Weights of a small GPT-style language model, trained from scratch on English Wikipedia.
Architecture: rotary positions, no biases in attention or MLP, untied embeddings.
Training: a variant of Muon for these matrices, 360M tokens, 5635 steps.
MLP neurons of a small language model. Each row is named by its layer, matrix (down: output weights) and neuron, and shows model dimensions 32-127. Each number is 50 + 15 x the weight over its row's rms, rounded and kept within 0 to 99. A neuron's up and down rows have the sign that makes its largest values positive.
After each neuron's rows, "fires before" lists the tokens most often just after its 100 highest values on Wikipedia text that the model never trained on. A number after a token or word is its count.

L7.down799:59 74 64 52 68 83 57 29 64 65 74 56 44 36 61 39 29 59 39 35 45 42 34 45 93 46 46 45 71 75 53 44 48 64 29 78 46 73 57 12 39 39 41 32 44 69 39 59 49 45 18 73 68 51 56 52 48 58 40 60 36 59 46 39 66 61 66 68 76 35 40 32 42 55 30 43 55 46 36 70 46 52 65 53 66 89 37 49 43 25 36 37 61 55 52 25
fires before: "ed" 20, "ated" 15, "es" 7, "a" 6, "en" 4

L6.down834:17 62 19 57 60 57 52 68 42 21 79 34 68 45 86 34 61 68 49 28 60 39 54 58 57 43 49 55 24 48 48 50 60 48 38 48 88 58 38 51 61 27 56 20 61 53 58 48 64 66 34 64 60 56 66 22 30 46 53 73 71 70 47 27 50 64 61 47 49 56 60 54 78 52 51 69 43 70 47 52 46 36 45 43 56 59 46 79 42 39 44 24 74 74 60 42
fires before: "ed" 19, "ion" 11, "en" 10, "ing" 5, "ations" 5, "ions" 5

L4.down654:28 51 42 70 69 58 48 77 20 58 48 44 65 48 50 40 55 48 47 52 50 42 38 61 04 44 48 73 44 58 41 49 43 30 33 53 55 60 42 71 35 61 59 46 37 35 58 33 76 58 34 34 37 47 47 73 27 61 43 66 52 43 43 38 41 78 33 60 60 68 52 35 53 67 74 67 41 61 42 58 59 52 28 39 82 73 46 50 46 43 58 76 37 41 47 32
fires before: "am" 17, "ing" 10, "ion" 9, "ers" 5, "ess" 5, "ec" 4

L4.down159:41 42 50 49 52 57 50 75 55 63 31 39 42 75 63 48 32 78 55 33 64 43 76 44 46 50 41 48 50 60 70 84 51 68 47 28 52 51 67 76 46 49 80 74 41 40 62 71 54 52 32 40 54 61 62 55 59 39 31 61 27 44 51 43 42 48 47 69 42 64 58 51 46 51 44 49 39 50 66 65 49 66 58 41 50 43 77 60 50 81 17 44 45 49 60 65
fires before: "ly" 21, "r" 8, "ter" 7, "ol" 6, "m" 5, "n" 5

L4.down655:45 52 68 56 87 31 43 28 19 18 41 70 44 83 37 36 42 63 52 50 43 61 32 34 34 42 49 55 58 33 33 54 60 58 78 24 37 25 69 31 21 55 06 26 66 59 64 34 40 62 28 30 58 79 51 52 65 73 58 48 30 50 21 53 64 74 46 55 67 22 48 57 60 37 57 42 38 67 41 33 69 51 64 69 57 44 65 62 36 49 62 59 74 63 53 42
fires before: "ord" 19, " to" 10, "og" 8, "ed" 8, "on" 6

L7.down459:31 48 49 48 60 61 18 70 42 20 60 21 45 25 55 41 54 44 61 26 49 54 50 57 50 35 49 61 54 64 35 63 43 64 26 62 61 36 46 74 52 60 47 36 60 76 30 59 29 32 74 64 51 26 24 49 56 42 40 43 62 40 39 45 37 53 54 38 63 64 48 48 17 51 33 64 49 66 60 44 28 83 21 54 55 90 48 59 40 34 57 58 52 56 27 49
fires before: "ed" 13, "ing" 12, "ical" 11, "i" 9, "olog" 6, "hed" 6

L8.down103:42 52 49 34 23 48 83 42 53 54 42 50 59 55 57 34 73 71 23 41 47 41 70 57 50 53 55 46 54 42 46 21 39 22 18 53 69 49 51 78 33 62 61 62 24 29 30 57 49 48 62 52 38 51 43 48 14 57 55 26 38 77 59 55 55 49 54 62 59 28 29 36 42 33 47 29 75 47 41 34 20 61 51 49 55 30 39 46 38 55 64 66 87 39 73 53
fires before: "ent" 30, "ut" 18, "ence" 8, "u" 6, "um" 4

L7.down58:46 62 62 46 42 49 51 52 43 65 49 65 47 46 42 40 39 53 85 16 38 34 63 33 70 63 39 48 43 41 76 49 59 66 13 58 49 30 44 71 49 47 62 33 49 60 50 61 23 74 30 86 54 58 50 50 38 37 45 34 77 56 42 33 73 67 38 59 30 49 39 50 71 34 23 55 56 63 50 57 40 39 40 23 52 36 52 39 73 69 33 27 20 62 63 26
fires before: "ition" 29, "Z" 10, "it" 9, "ing" 7, "ed" 4, " |" 4

L7.down171:28 22 63 37 46 39 60 08 66 51 44 55 52 44 39 77 31 41 45 42 44 47 73 70 48 35 55 48 36 76 69 65 58 47 31 46 66 48 55 51 45 29 43 57 54 31 55 40 40 18 46 62 33 41 37 34 41 70 48 42 45 59 36 55 59 43 58 53 68 47 49 79 63 50 29 65 32 46 58 47 40 39 36 50 56 47 20 40 36 65 75 62 64 44 52 55
fires before: "g" 22, "ce" 13, "c" 9, "t" 7, "ced" 7, "a" 6

L6.down144:71 24 68 41 38 46 05 61 54 69 43 52 42 54 31 66 34 71 54 40 36 61 36 20 73 79 57 51 57 29 35 30 55 53 47 61 62 56 42 46 40 40 49 45 75 44 45 76 49 70 51 41 74 65 41 48 15 46 43 50 32 56 50 60 59 50 50 90 66 19 61 35 56 55 53 42 42 36 63 54 57 01 62 60 75 46 55 36 54 69 56 53 58 40 62 72
fires before: "ord" 27, "og" 8, "ame" 6, "ept" 5, "on" 5, "over" 5

L7.down750:65 56 40 40 21 34 62 30 45 44 33 53 27 37 46 36 74 50 49 22 46 63 39 49 43 49 65 64 25 57 65 81 51 46 41 43 40 56 74 26 55 48 45 68 73 72 49 44 49 56 29 58 36 25 47 20 55 76 43 60 37 38 26 74 44 33 64 56 49 52 42 52 53 53 53 62 47 66 49 61 27 73 54 17 59 51 69 59 52 33 50 90 40 27 61 56
fires before: "rib" 13, "or" 12, "ced" 9, "c" 9, "ri" 5, "g" 4

L7.down334:63 31 68 65 32 42 57 18 57 62 59 78 44 38 60 57 55 54 67 53 45 64 34 53 47 57 37 54 56 85 55 38 53 45 48 84 42 45 49 21 37 49 73 65 78 63 57 35 57 54 57 71 56 47 51 43 31 55 33 40 39 50 58 31 61 36 56 64 51 35 31 37 33 43 71 45 73 77 35 50 37 63 51 74 32 71 64 62 59 63 34 53 49 46 57 56
fires before: "a" 16, "le" 11, "um" 9, "lect" 8, "our" 5, "om" 5

L8.down188:65 22 21 50 62 48 58 76 40 70 31 30 64 56 39 60 47 63 53 89 45 16 53 50 52 64 46 27 46 48 51 53 52 57 17 61 59 47 62 56 39 54 42 25 44 50 54 25 52 35 71 67 45 50 41 59 53 50 46 66 43 10 48 63 49 57 34 31 39 65 76 12 72 29 51 60 52 24 40 61 65 67 42 40 45 57 38 47 54 37 66 38 49 37 58 43
fires before: "\n" 32, " The" 11, "\"" 6, " In" 5